config.yaml
d_model: 160
n_head: 2
n_kv_head: 2
head_dim: 64
norm_eps: 1e-06
qk_norm: false
bias: "all"
parallel_block: false
decay_shape: "cos"
MLP neurons of a small language model. Each row is named by its layer, matrix (up: input weights) and neuron, and shows model dimensions 0-127. Each number is 500 + 50 x the weight over its row's rms, rounded and kept within 0 to 999. Numbers have three digits each.
After each neuron's rows, "fires on" lists the tokens most often at its 100 highest values on Wikipedia text that the model never trained on. A number after a token or word is its count.

L7.up270:463470486510446469533542529431499473573401399466534338571533501478404465554541495541470481560544520464486476471435534495531501545466548405523595458435507441495424441486519413478541444561570553480390514497521526466548488542410550582512521545472523471448518565512427544433596610430521504414414446544489531533478517487557454518512493466550474510436608491456523468468524466480389546509481
fires on: " s" 35, " S" 13, " |\n" 9, " " 5, " |\n\n" 5

L5.up124:482565529547559371428536493553457580586544575411504571515470526483456538453524450530533477482488534525332459557601473414485504492589549525436463573530508472559583491499506528416427504453481516495513560483482535462504472492478462541360560533409441452496414458540454518542444456542440507501471469501565560434498483508528469408490512441488559429478541502578437513535436439483481553532464
fires on: " |" 49, "5" 9, "6" 7, "4" 7

L2.up141:531501475522520464621570491568435519513413499515496447646503474568547560449576419539468533468484558472477578460553581526473479466415515512437460490473473520486472500520474465505508521472504495561572543434599550547495560483546541566555501489471486483469589353576467534492488506469483547474453497508548499496435533547483421454444465413477541487535551522507460523426372517521492488491447
fires on: " him" 28, "ar" 22, "ard" 21, "ier" 8, " then" 4, "me" 4

L5.up520:476485441440515547523427505503532540504508554464486492473496528556605509513440557608509473403483494523556466495502516543538464494532477530536451459485552501540450579488548518475521504528417465518386514550483510515525495516531486480503386470468485451415499550534446462452483495428446531550532457424465498533490558516574555534497527547491456498465520445385469593511499592484501571460338
fires on: " comp" 42, "itle" 7, "E" 7, "le" 5, "pe" 5

L7.up357:547548559544506495568552565492473494523458555512515386510455586505487472496445442491489503482503520516501528515624394443458472459464499493539459542471391522504492542441436508520500434539521541493550501533509395355587491509459493498508539606529587495432458560511462607517473525567498549510444572470485464418452472503539507513461536517504505445568495572541388460526520512471613484372503
fires on: " |" 18, " and" 15, " P" 10, " p" 8, " L" 5, "-" 5

L5.up349:442527418588499533484540520428494395440532474481632486575527537511507521602477464481394479495448532497446481435541587569538491497510483416490511510542430502425596511472509440482490525532450458574539483524498497583521511529475432493469550496510575432578499492479579557526451441409474588514431471518438456495498485460479469541467547432434471462466527433635569491414532490569478466525552
fires on: ")" 21, "ill" 17, "il" 15, "ald" 8, " dr" 8, "all" 7

L5.up117:441577427445513534481512525516469567547584514462573446494575543531459541599412348480490525523546457478564551480489539547426569526480553587519506468406536473461524449511460491430536480450393459532539478602578583524573540588463441604519508434424491562506514533568463578484424454539570443474518438454421437510553476469526433493518520530429397525463488466431459481443508593472511537516505
fires on: " s" 21, "er" 16, "als" 8, "el" 8, "ers" 7, "olog" 5

L5.up487:614474482422519514527516461477582548608467519530439608488459514480369498533435513530578602566470412519410537408525500504486518445486503473501484431579428483520487492492446522471496457523480537624458427527563511524453551629475444576480464533486476529476479388532449454551541464458485469465489420595496440439581489458541551492507536423507484490411498458613512518574444540494407472519461
fires on: " |\n" 65, " Y" 22, " B" 7

L5.up539:512515448506519435545536511474508515542590460593495558539502513492475464451440543541560529497467491461434511431459531499522555480414499532540443521618452411406482478496507594510427588550468600530487498586541542521532430566554448507517401543402436525485589434512456472501454544463511516465524442485464563489499569443448486557451502504565509493465619485538465539490481506518459606504403
fires on: " dec" 19, "inc" 9, "ef" 9, "c" 8, " Rep" 7

L5.up71:439553569531614610554540499487426406347485581466474559504434493456471511479555551562563456423568527508470448461517542576433543531495449467485455550497499508395523523437467481548461525467502367471476478459511490510479439489570464391458483538518435484503513452508514445416426555493542526459555473491502473495425473508522427459496502398521560411545442511578495531448558422442490494568570
fires on: " (" 50, "or" 12, "eng" 8, " with" 7, "ith" 6

L5.up73:522489551525405555543536486525491498463527476450577546597498493469461488493485468482525541475632572525411467593536579390507516473504535498513565472607450539519541542580624494462563445543419493478442404458448517511494592390515528550521433518571544533497502471458486440447438505397529445548481501567476537571583522576524530513505455507505572525553488516416495548442572504419555487491458
fires on: " Be" 18, " It" 12, "ly" 12, " The" 10, " U" 6, "elf" 5

L2.up2:579470457542487503491438530513450583516435477410544490485470542462486594498550490434457448568447471457449419442557526485573528479557415551568557498445513451554468547473438419561521416568506496487575546497498588600414454505435582558500500448514393535452471495523437471490461424526569532464509471555417490539551454529413471527447537539534642537509421537487477503457529482465541610460535
fires on: " be" 37, "be" 18, "van" 8, " Sw" 5, " Camp" 5, "eal" 5

L7.up365:498551533560544493398581549590450499547483516468441514504522542453603454468551421512513441542484446414470511489480456527438622440382553498468485531470502528450524481443532534486563451487487502500561575463509488491492467557520619393562482489516521477574594462543457595536478546478466473460514412467473422482550489533469477466542506413522474468487528555542612553540467558495481610548548
fires on: "p" 18, "ist" 10, "at" 9, "ol" 8, "if" 8

L2.up314:453527448489407548527552462492560531536449453596472484521575488395411454547532513503591545464487434530491561504463629523484601510407551591464487585503545460483465635405585464488552458550492541550556466543482512535493484409540454494504470458441463405470519554526500406513499499512477533565452466533491515529485489561467455455424534515504467487478513439469524503589501588450451516539579
fires on: "ated" 23, " Air" 23, " Off" 8, "own" 8, "amed" 7, "duced" 6

L7.up316:423500426485542547435469538456425551446450479502419400521567496547477431450546331569463530531569573476473578498489499481589551433551592551486404553427527470423502496477478432564441460474427527503472468419516501458461441491421483494548557455512426569547539464455528486522570517478499499516457449499550571514482461522473587498509514444625545555491532542432533512495529456468427561514464
fires on: "p" 23, "c" 7, "er" 6, "ch" 5, "ist" 5, "U" 5

L2.up111:489445548470492512447455503547458521520475440529477529583437413511494567506495541488525478452558382471465474435472584459554546413507486517474533505521509358613548528459504605563492521504452498538473546539564463614404433514521484482451459502485459466538443495464547495470476489504472374566493464472530511464509424605511571493511588469422545480462513542507447520546599477521550475423391
fires on: "e" 46, "ra" 42

L7.up54:467573556608471438512477521415568587469482529554625493543414536514486517574384476501498450524435461457488511432545478584470450490473483468587441568540541548508466484544477585516521415590468520546564505499500481549504598460471464500522448465503537523496544591591595549461503536484433480514408509527463446543516492492513488460459479506485418390498538446548442371407556453489541486477451
fires on: " |" 27, " R" 7, "b" 6, "t" 6, "ad" 6

L5.up531:329418626552497429597545504388518532485502460445522546470488533521531508482478447511539477355480456585486384545585463538523467518417465519529499442555471430472456526541518500580491482520545437576463493472460453516479504520466462523551592526527553593525509451419472523479467431524470497586558493495488531560432550489518429505530532530494583564440527487559467485564508470535484474610421
fires on: "i" 25, ")," 11, "hen" 8, "at" 8, "ar" 8, "et" 7

L7.up140:468462491465559554460409541473477511502503486564505519556443516480544478504458531416408473536472550517587426598443544499530466474475495483530619525496608535386503447526465426571481576521510580447557403403404538462509584466578537426518551514494506443420472492471462585513513468601439483477515539575515485494524585506501467483490568513400568462461483441560516495487590448433557468538595
fires on: " this" 24, "es" 16, " Europe" 5, " August" 4, "ions" 4

L5.up44:578455451525508434569579469452526515529513476450393373551504582456478559470567465547497478466481422540488552501434468500539451530391483437430571495618461406473528463507450534469500503544502478453456522555509593532566506474402462462491440537535417588466511471573605442532502574563507567455517477484507504551571531501482568558512446464503500488473520513538505479481595418505419594449517
fires on: " dec" 23, " Sen" 12, "inc" 9, " reg" 8, "ib" 8, " leg" 6

L2.up235:455448475528559446470537495551452489571567448524485512538516543593501513471418410485499494384501523544489506555517479432471529558436528510483496533459491492436519508497610521538503519501495446530562520452569517611449591542509454532435402415509622572495458442538482516448459485528505389533566466510625519484513504477480423381523479488490508542434501492511486539567470477490509508490414
fires on: "ay" 64, "ar" 32

L2.up299:527481496490558511454515516463536415523585558530451489692444406445398543472470550489574520548561467523561505463536489542476429442519581558543480523573446548550485546468505546528439494466438418479517524445534437489523571519499456533408557438503450502419500499481520495495515473411375589471565524511515500440562365504589489459554456473495473513499513474479425575504536589482447532435452
fires on: "l" 87, "ro" 9

L2.up565:386489486409609486545552529437516554468528446457489529556500531441550435423590502555495395549475466564437443427505383537504644489467428495505462457460395529504500551555557536540519508432382518429455438522451518457552500576501573531567528492386525546490489486504463526599472554507468530459457492561446453474471477439486486435500543480552568492510469471451543433485585591519518504516486
fires on: " f" 93, " Afric" 5

L2.up277:443539492425492507413405523510479570479521332363558529452501543481511531491448503505519592543474410447440571519413505505586436526573522432400486537556577508441548563527433501462552541552479438471429535444475531538513501517463556507582457527544452527565648481566522572580467495490474482463521488421533542451549581525483547489543544508496467530488447544508512560411512583485409493544461
fires on: "ort" 51, "at" 15, " day" 12, "ree" 8

L5.up75:502538469531489438470489571475477570458453549462490563437472497413537487552533561488552524468468508510564538458468521531498462571518544464451401632578528476418584532545615486422537520475438466489478519545467513542501542510459414495512449538495485463571487485531485412455461541495531428463436468467529517478459442542524528493492478595589476516474431455493509405474588507487494554477539
fires on: "E" 34, "I" 19, "O" 15, "A" 8, "D" 7, "N" 4

L5.up565:539481604469483577554586440477485585507521586470483543522496430520473514561544565455476400543488503460456443444536581504460478484507433490575434537412468490571474545465522491470516394535464450555495515494453537419514426474548510500481529477542556519616504413519524471459586503551496434467536445472501476437634475494465391468538556469426562523588433470494542498453468541376539465474515
fires on: "'" 60, " /" 14, "arm" 10, "-y" 7, "’" 5

L2.up212:492499525460500557383485506546356430478466418511523563435432513550451471493514558500514479401521563564467470537528538601492501466573550619439473518502449444496515460570487486524408529648533520466615538463513513483519498466482589484560475484533529425508461506484465560523472508427545447462566502489575497550493602603549366513534444411448437464392562432514522463474438587477526445514443
fires on: " sub" 19, " long" 13, " ty" 11, "amp" 9

L7.up181:472533539556568517390530430447476488515389504456366507550495501424459492553489546497458571557496501497495405573573522469427477504480433461484446546420463535431484514498501523510525475475529450496484469588498511402494637475511460458498433467515565490558510540516441526529458433469446485451556561478565587581467503496441495482463526506600560493421578517510509563436589459561518422507450
fires on: "ow" 16, "op" 12, "inning" 8, "ot" 6, "ter" 5, "ard" 5

L2.up196:497481520436558534582484558456574573519442466500351473544423432439436457561517503534471402526558443606460470461481482523535530536534445534523583457558548470436480472562448566544516449499487494506540504552583576540426542534530494442519568530380565552488510518531500499557579468468438496490507493426479516547496483497523493594474442529481531479473498408501485586512399484502506508527460
fires on: " so" 36, "ne" 32, "te" 13, " because" 12, " We" 7

L2.up409:491553493522570442520499486486480554534541405514447544437515489585522606552448439464586554480462529520414525447522453469502568519434518516518542560426434454444498432440622553580521509502631408479502499523460471613602591562476527442445518492522566477533431430502528395479489378515504545491470564507430493508521520524481590416506585429512505441503476440467469482508495485523512532504456
fires on: " B" 16, "ad" 13, "ab" 12, "ung" 10, " b" 10, "ak" 9

L7.up450:394563516547488534454441618460505450621465460465519392481496442484544500533574574498466492560542557532536564549566434467473553474461511455489419537486548493472427446610560430513416497472513451496491534628507418543475487439495496486462544570531489534406471480524531404503613482484558501482492483456522393498527466494635474493482443502446473489612523490457529501440568609475466515551475
fires on: " b" 47, " B" 17, " " 10, "s" 6, "n" 6

L2.up307:417525547523471415510450481580495444541521486570491525545482556544428510556557454532494472469512493525470574517463490572516568587482504471529377541561472418506598448477588449479536606471578349436496428461517551485484651513531496482505551502500490522557486429553478542572510509501551432452484481592588524472482514513417464507522439436439478530533516473467438485552503417513486600424516
fires on: "or" 50, "ory" 15, " Rail" 7, "id" 6, "unt" 6, "ar" 5

L2.up278:513548478465544566482487534481461432421560404459484500453555493512485470395563574486524463577553524488447457504494555504428518575514520492512501480570457474455414509538438514496541442485451427584487513475497460459571412537490534445539364519533447455467498371471537527513442446489484492440572449508543488428401532530458570539532597446446574514519468505492396477542471515478529511496571
fires on: " (" 89, "===" 9

L2.up125:545506573486502432455515465594389500498429482464461563527511438516435488425576441424526464470547578534605502512478505544365572494511441546456493485552385496452632492477492405494514461548577551540493501524482525504519572444511567474461499548394594474515539549535601490607454456474523416485467528525471455633496523487466485491499525436510485453479441574431445543516478568418499471451530
fires on: "s" 48, "als" 43, "res" 9

L7.up12:461633420543553486465467363520467481584471513590547354437480598469444442508509491475505419475584425451487585477520513498520503481430471512493590508569527486540433541474480481515421511523485530468465467563439489390532565544501561521483535547468531454526489450495566450458498505478462563454542502550506487478451397482518528438421485587456538525495486424528453461544520541521518489514433
fires on: " im" 19, " Ed" 9, " trans" 9, " Ser" 7, " pri" 6, " sur" 6

L5.up415:471462514483547494382581453402461594492445560442543522564534506585545363483481554473530530377461417463514515589448495549528544533513525514551555500498368422393490525470570538514441522506510567505435520574525438524445520531462505476536481446447452509478464604420569484513474516517527492490524547533503473524417578513499428513512572468490560533576516495484572485497423440464588478490452
fires on: "is" 55, "anc" 13, "enc" 7, "\\" 7, "[" 5

L5.up172:514480469417570551522524524537488509496640530517492432489491534413488480562594480379572495422438485527504539552554506574486474434562497505536402496491432398598525536505502409432482514485440539533458562498471506533441435514426486491548395518422527466481548478593563545404529544465495418488567466461467521500510488397512486509435480483442508540523488504543590498442488451467541630486527
fires on: " prom" 21, " result" 11, " expl" 9, " sp" 9, "rom" 8, "ul" 7

L5.up135:481517492445472396507537522433537436534411554494468534510584506618470518421528552527540462575590445594488540431542516512509527466355539531497515466568550452486501571513451483459536446499434543502529424492557476498535461472450436437466575544473550486426511472603366469403438493440490532509393522484574592472562477556503490478468489526481443462482490544517554511463502490448527602528468
fires on: "e" 25, "na" 21, "a" 21, "ie" 12, "ina" 7

L5.up258:469468522442507419536459431543517534473584471465504580468473538482496519474514456496398507517460539474559527464614667389486552555493506502524475466434483519519502520510552492518479492421452411540489549524555542485481579426492511494508558473502503504540484439533528523442522471568603550570497588441450417522527567599382453518471497563561462518450434476528535551478487464447477528417477
fires on: " football" 34, " career" 14, "'," 10, "ke" 7, " born" 5

L7.up359:524494457424480491492531544514537526472503476523433426595487570534464478515580402512522618566509487471547518429552470572560561483441475560512483508501556480592574454533542581473480512504449532491603512636609464501396441488574431464555592474551470572482547517437547495424459478514534467535448382474514475548481507509519508469464509507426541515442545545472517384529530455457470450562450
fires on: " M" 65, "m" 10, "er" 6

L2.up197:558511557566435572506490506482457620514512553439487508581513402629572499515516493520562522485554539536503471532561545488396539517521441465491536459488465512469495498476450529446631494511428458637534472463511398446574522347485471548503424540540501499424426506527433574520526547457418551521489519483471503431464532493550496519460425536459532497515375507431465453577542533528477528549493
fires on: " P" 67, " O" 23, "andidate" 4

L2.up62:577502486470492474486442488540526435445560493540501494422477477468573582503490445542510549604545436501466463414455527555554540490516542625454495518542468521489450510464479498510509409494472579553497447425464622539573505561489485626551473503407454519453460477396576493457464435553516447497475405526540454539452556404524444583509450414516576512517600476586472546523626514506540533488474
fires on: ".\n\n" 59, " has" 31, ".\n" 6

L5.up623:496513516454511468554452527498440470451540441529462510522559495489510485500425470554502505448398468449527469438473581529464482423480515480503563513559427506448568489458500440545491577435446617576565542500508604550542418450551481449467388460420448465496477374502528495491439471484540441590435525489526472527443471601501535473440512487415474533554580542486561487454531505542525492592444
fires on: "i" 25, "am" 17, "u" 13

L7.up466:507450534414435499465484536530593488520504489526540499464496494459473467481437411549580511501533510401590498496523485532515507490433557571584476524480511543464501494466529528540539543524560441525491569401563555340466458502483503544581438440462502605570499506549556524406484584491531456434554522521552493471399600428493457513494458503531527611496380487457456568401424467439527446481522
fires on: "ed" 20, "ued" 14, "ointed" 10, " much" 6, "ated" 6, "osed" 4

L2.up205:590432481459556471487500495497377473504547495589509447430578486550470520414529578486483545542500403471564403462430514518424516453554480592443447439541405523395519533556455537529516449506391500480516570412533458433474425539521470610489467490520485475527504384514478447490516547579526514502384596470527457550503500547504552432564494457488530463498512519490451505565557461524498491405575
fires on: "==" 29, "{" 20, " +" 19, "$" 12, " \\" 10

L7.up84:467512438551686477514543544496461506567550514503507445513508515528519482508510516573484480550545477521539492509509479452582473509497572460499497409455571581431542442450563428479453503495416530558540419511656498401446516402527448378528500437503555605496542448569501480481453549539522424497469400524523496450535463516513488473486402542558450457543375499502503506536511438509429509494486
fires on: "ic" 19, "or" 16, "ill" 7, "ater" 7, " exper" 5, "od" 5

L5.up446:449534553537429454373492511589512599451453463585462492565549473462499443498514482561527537478493451492532575542486477519458505596532495634454441586517440576559508405442425565544505509584538471514497498473487468527431396538449474397490439493510477417595619415519515516567525531483459477474555452539537562548515538523501522424556507439502533535588410486503539541486415485477450378482498
fires on: "at" 50, "al" 36

L2.up116:514485496524562509464482497463491466489613501457520538433343506518519536430530451567552483452514557442557442533465491508377561587500443411508566465515572419505474386511464450411510551465401498473507549481482636532526553530506533498483538440555504483564512585564602514561574507494584439480479521456471495493435388461452524507488536482447432489530435503466488519557441434480494517521505
fires on: "ics" 17, "iter" 14, "ic" 14, " group" 12, "li" 9, " school" 8

L2.up517:533492537538531481427462476468465480475542563585470479538556479551408519441536404555468485454494464578522511441508637507501459472444468638462497411469462476527548489498411437508492490535535517475591367481522500430542500504549518478418525406430484369506556538465549532446606509512510483575501543537508495500468627500398422449496547517541556423516529517540373565469529447516478525601531
fires on: "ic" 85, " ext" 7

L2.up489:547583480504542475464473460502413534440483521494506513365458479578507564418440499499497423605509460533578575467524597447522557519479581492521542491583476355554570447545598471505519469533556511468451472569430449472537575532463534446516505551477543544516476518509532514527406456479467490471476537427497517503520544556489365470577479466508481457442510447553424528438544486497499518524603
fires on: "all" 37, "S" 22, "orm" 16, " cons" 14, " is" 7

L5.up58:485497510439473525477442530421487652466562520528462453463487546478490613473462524625503449477471526498579487416467508563465475551514420511529553524439512482501490464494517507507576430527507478544473539589529493561444525528559504508465446526437476438507491550598510456528396491500506397548480540457498459592517469413509508534340612448528438472561487514528417567540547428510546479568459
fires on: "th" 28, "ference" 12, "se" 7, "ty" 6, "ble" 6

L5.up323:533462579554600455478464442447462515362555533562512447521579531417464530589592434443561480474574554520517506498456539488540511551564485477482500466485490493449403414460620509505569415497436422468489508488477515502478473474427499452518532559502537456477441586487478506510460429450484480484472536511419486598538566532443563571464527478484529565455493501500529495442616607545581566612534
fires on: " cont" 28, "%" 24, " U" 13, " f" 8, " Be" 6

L7.up93:421498545528554596538492472538536467510547494605520522588520403507587572425520525467575430478452582534431479498451453476432368485437518511426476485609460504502502527458578359551527637504521459642520484462501483573539495523524474524489539512512462519473516455484379485439521554484574485520491516466467491520536583475545528579520466400478436480553487488475494592435454535477532503472520
fires on: "-" 34, "a" 8, " la" 5, "." 4, "man" 4

L5.up618:469476455445619399563470509550394524485474510513528549596531548463446502480459520529505491477510469509545526515501549478488427576556518527537468465479513424476505535516553519595461506508457528429492570534564573532553542415559404370452470521456470525494522479520497487479503482489442413459476521509532501701496497475482428532564441497469514512399426564403534514431507448431547542541584
fires on: "or" 29, "os" 10, "s" 9, " Qu" 8, "res" 8, "ain" 5

L2.up466:577428528504589508455406535467516481477519507502541434472476432537482574414514581492573528453559482518493451504470542586477476456529554551525563574440455421529572383441527476513564511412517501432500496504591583487466413520419430553537564514547513438454572440464416462468472468496566528573603460534490541419461431523492524482517512497484441482582532483533518510456517518532553442459495
fires on: "ron" 24, "ert" 23, "erson" 15, " published" 9, "ept" 8, " exper" 8

L2.up246:509487459397446470552473448653532518612580508585447471544574497528446495487495547571517476481483412491481458514527525500510544475510482557446540470477442427447505535443491491448483549477469587484530582573474482484507562592483442479484593504450460479516595427467503473513474532568475590415513481559535542452523509466542538513564572445552420436500544482500567430516486434473447429510475
fires on: "us" 43, " B" 31, " &" 12, " book" 4

L2.up322:480450530483487399461389485568583490513562547570568499459431518689490503472482472532533520437494449517558457546411468525453558544521427457655498480578496519433460441565580522544475496492535484509534423538497546489453445468570498496482572471492450515503556571389561568487432486530521576488488526432451438542426461487504523433496563451552452506556509540490488475533430474502508515546476
fires on: "ys" 36, "ics" 35, "ic" 8, "x" 8, "ices" 7, " %" 4

L5.up534:357468482551528402491452516507540448510458525523457471556523448548555452604487460529565508534488460545492454512577404552471513516466556497476450491437545571551588548498483472434519519523405534477482517464516535478347525441538490443477494479407485538512513493589570495527525543538436495342464473438410515577470464486486451536461525526497545421503614516588522479480552484536556519518501
fires on: " R" 97

L2.up535:490550473449552558566478454621447494463498540509411517540485441549536607481530542490473517546543513480575383551545501529522511546433427478575457514472421549529496474521520449624437512418511378530555526494503509404552499452518518546503461426513472558473481456376476579487430503603514451433566521486486485462384467467496453469558561536454498516489566418518437535462421462489558504412509
fires on: " (" 67, " a" 15, "*" 5

L7.up419:425562572447440529507560516418498518465577523581529435516485537514447517458555465529479438576445559438472458530466550602460471538541506423543447467436442508523454491437483597521531570547503519582458488502430541425505565473438588525495461560459527452464508529430491555563451505520437490457422537578559469575523470567553540573459594446613470455503578579434599521514468493632473507542524
fires on: " |" 33, " |\n" 32, " ab" 9, " " 5, " elect" 5, " inst" 4

L2.up272:490535546546512525450567541500631500607544597449512475477504563545588472495581489536390471431482536515492439445516495544467460550463458501463435448440481363499599510538438523545520509520428456489502462529427562550461490420441480483512495513505560564525528560604414465494556498441504490568486463495426465559518510532480451466610407557518418546429501519470500500564542570476455562484436
fires on: "ress" 39, "ist" 24, " named" 14, "amed" 8, " not" 6

L5.up7:427463451508492445509485556515593520555458410472444481482496457460544523566570472472463561450543416543543504420606456471553507411460456484394396503487536497507493494545464561410521492543481436549629511537510486583438436509478573520544464495551503468535561436467538387508532519446470520472544572496478472507600472539516533483518575453527427389502476446480446504473627483510601491517484
fires on: " R" 85, " r" 15

L5.up56:391490561546455427492561538416485501504520492470514477447531527486487559511391458576493522411443478492539477524528507512545507547530521488570638673487403484418485513577463437547525556506455388478522431507483541533509618544438467410521535480575494470507482455481499434476496431472536531503543526467502532482542460497531411461501484392486603511566542458467454482559499577480448612461580
fires on: " B" 24, "P" 23, "T" 18, " b" 7, "emb" 6, "B" 6

L5.up609:478483510559481546570482521515560535584476597420388436535502464448556492549423497546442531606414441515555501504462561492476511468530589582477465518572483464468499502426475360608488523498566459490542509497447492476540519454449486427507506564545485428511383501549486423514545518458550512490513484486548539430586569454507442502486441469464549500563484455434548463446534466403503536385519
fires on: " and" 29, "E" 18, "Ch" 9, "T" 9, "B" 6, "'" 6

L5.up506:507509558512461479482543499540481512410480544481495520438517401464475406465428460510555478477443552595486476593546553483529538591559510473509477623480484479427547427425492505511456535525553405595490518464565558566486522475390471568557481484425507528549347490595569434577525480460519560559474507457581470438513486533489470417570549477547567515472522484520482498507584534548553518512502
fires on: "P" 33, "C" 22, "V" 16, "T" 13, "A" 6

L5.up38:500500418501573571575557525433471616562465486468490462615448530532483596480497493474470571506505514511531472470414463507481517526528428502469429429526452572493448408521550579514463513467479492376479544560473442492567456440386526539469472517449454444526535537546483545502584502541526485538559513481579428501463445489628496554375508449598492457517445499481532483452500495629434555531550
fires on: " most" 14, "inc" 11, " population" 8, " larg" 8, " stat" 6, "iv" 6

L5.up99:376517429490536451581530556359496570441452516494532487476541550562495550476409521510484483545419452575450483450508468464478535432514553495482515570409538471434513507477518544469542597418510416481506425486540523489523475463517514431469530500437471522498521468566519458526522477458546473446498495536500451553537558381474532561568463596428591506536576643481533473517506554485474541530645
fires on: " f" 20, "f" 15, " F" 13, "-f" 7, " Th" 7, "tt" 6

L2.up257:386513507492557479443554460470454504551474525610519504437424478432531517501520499529559445555472473473473539461470586449517487566519459611519541470568376513411571523477631502634543493420407563412496481457516511580573499426465487517442556528523461499493512475477525479502465508629478498539477493515575461535451576387528405534486532471486507581646508557502440553467484488577550519496518
fires on: " a" 46, " the" 22, " an" 9, " b" 4

L5.up363:528397420513429574477562539492472472496432494513510448513528440584427455420447465529459575534536498551532446509519487503378567512477613506433490487446537496565573582481499566467575478508496470498451512492541545558426535453577503488463598456477498459599530455533523509561533420498465593476480546514570417501468461506528499521535525381482466424427519497471459554523539563464529523478400
fires on: "ro" 18, "ut" 14, "ot" 12, "ap" 8, " t" 6

L2.up358:527558511542500508448479493636483568417513502467469508480604410561602513497480574468613555518615451561481475452492544554448549563507565467495460466454518509494480533451395469479496586480523556518549457540525509580520450404524498522546484445478529548486598476511488520518516436509496370592523469487484541502476472531492474469410553401432481454531560552493526606475421568488436475431542
fires on: "at" 19, "ind" 15, "ant" 12, "inn" 10, "ult" 8

L2.up397:450553424590506460552531562515476456545516469534465487536526599636506438498562458500474483520594492508570518581547510516545456588490536501513513448462477451488463441521489467506440560473402555495483445453542483539499533450525510388484461470469396485448559479509569529521423428546438421509488552572576529485487475548470532499590457534474567449637530483325548498462512602457508547462576
fires on: "us" 99

L5.up151:601441423547480526498498493505551447390523435474454519394500447391451540446462525480522516612544501602522430419459478537537532491522566539481551482552501453515588508485476490470477566512516483477525500482496535551472471472511484583463555520492537470504459403473521400491444466504613608494493437467537494457556459612555494441595529430461498482542482515515510510432521443521489414434438
fires on: " l" 39, " be" 11, " is" 10, " sc" 9, " was" 8, " has" 5

L2.up445:565500428426561530528492480426462571475558498397595459567456474579500430525462561500519475503467536552532487470503544568521453623448476428498532518445556494481449510432549485517528490482590461563489511449414504452468438488446580517520427474500524544426515526473514550569544499526487514434505535501339402493511564551401558443528546494512435537483477504480565596571416484455442505463487
fires on: " =\n\n" 45, "reat" 31, " '" 10, ".\"\n\n" 9

L2.up292:455545488393473523473523416567530490586459502598472402413500590476452546500506509432568514508541477510465615576543525458483409538441527539467481482533547464498552569424598440492559536438409514538495538479426495487589486432508541468557486541406451515488488452449478502548487547637463525562503533569421487501600467447530497443444480571458494439433497481446404461509461480447518506494484
fires on: " K" 48, " Con" 8, " Al" 8, "K" 7, " rec" 6, " A" 5

L5.up492:524537437473557504438498520424458519556455553438524440512458510479497557549513526492454534522541464514436498528530470578544556492510606546500437487478536458488529468487432513479392492466543461445565642485604480434433484525387450503552465443526502474412532486523477507475543511455434481457555427388449501545506513538465562498422444544506501474489437486475559569459532550550503450517415
fires on: "ron" 25, " exper" 16, " ch" 15, " cl" 10, " Cl" 6, " pl" 6

L7.up286:463530517483520450429427417508492512497563469538469499457521566475535536425571425511499591558582555556543493431447483572490476481408562443457444467452517502546527594553504425522543478518573476494538482557470548472507510590513453493534520524554508428431551457528504484539538585514478487418371591448408532429491430428565510549412642466411505463400540563452536522416535492466488520525472
fires on: "===" 47, " cont" 9, " ext" 4, "ic" 4, "i" 4

L5.up450:454465468499538501532487544549586534553531543473588408557472474574537501490459531586519544492455593586449504489505402469457510418561510557421429472497549521399449531536429593513513540444485518494468462544502504531546491431451480606396475536477443529496469427535551398510469513445451493445501372547467477510527485464539465455477483422530517483539464397540492514519434531591535448569547
fires on: " ch" 33, " d" 28, " D" 15, " l" 7, " b" 5, " (" 4

L2.up494:405434509572511505465414514451422448511476501603560586485525544516429481545545538487454534471515429464457494516529431443500527544575464504435575581455497518496547437476507520492471530505445441444500472625566471534445463421525483491439461528495398402508525433581463529511597485516501430546439496416476514561474543570501565450534444496473555528632474559499533513476520422384476581459514
fires on: "ed" 22, "or" 19, "ion" 14, "\n\n" 11, "\n" 9, "ph" 5

L2.up505:495492590465460409483553525491478469607447526457483495486546469498552559494566398524529526433518576458484463519530524540526643597497453586608510518467390506395456520314546488531503528468524509492427481515486561543505447497463487541561427521520524469535445463549524591446543469532572503587509469545518442434463484540550550523431528593506520436443471486401466538440536440524465534531513
fires on: "c" 32, " Ch" 24, "mer" 14, "v" 10, "ch" 10

L5.up240:464504534466581523417511541408564477468474473508448533488469577461463631526568425562504621487573503476466519532519413494390473442492476538519531461536486499445453412506603562557498510441488496452578483461500528447402524537527560459386451484496493435531548503446499553545549491495536460591476627504562565547471537409369473573408545482570552484555457500496450531565446570524500512529437
fires on: "ic" 20, "ed" 20, " such" 11, "ved" 8, "ared" 7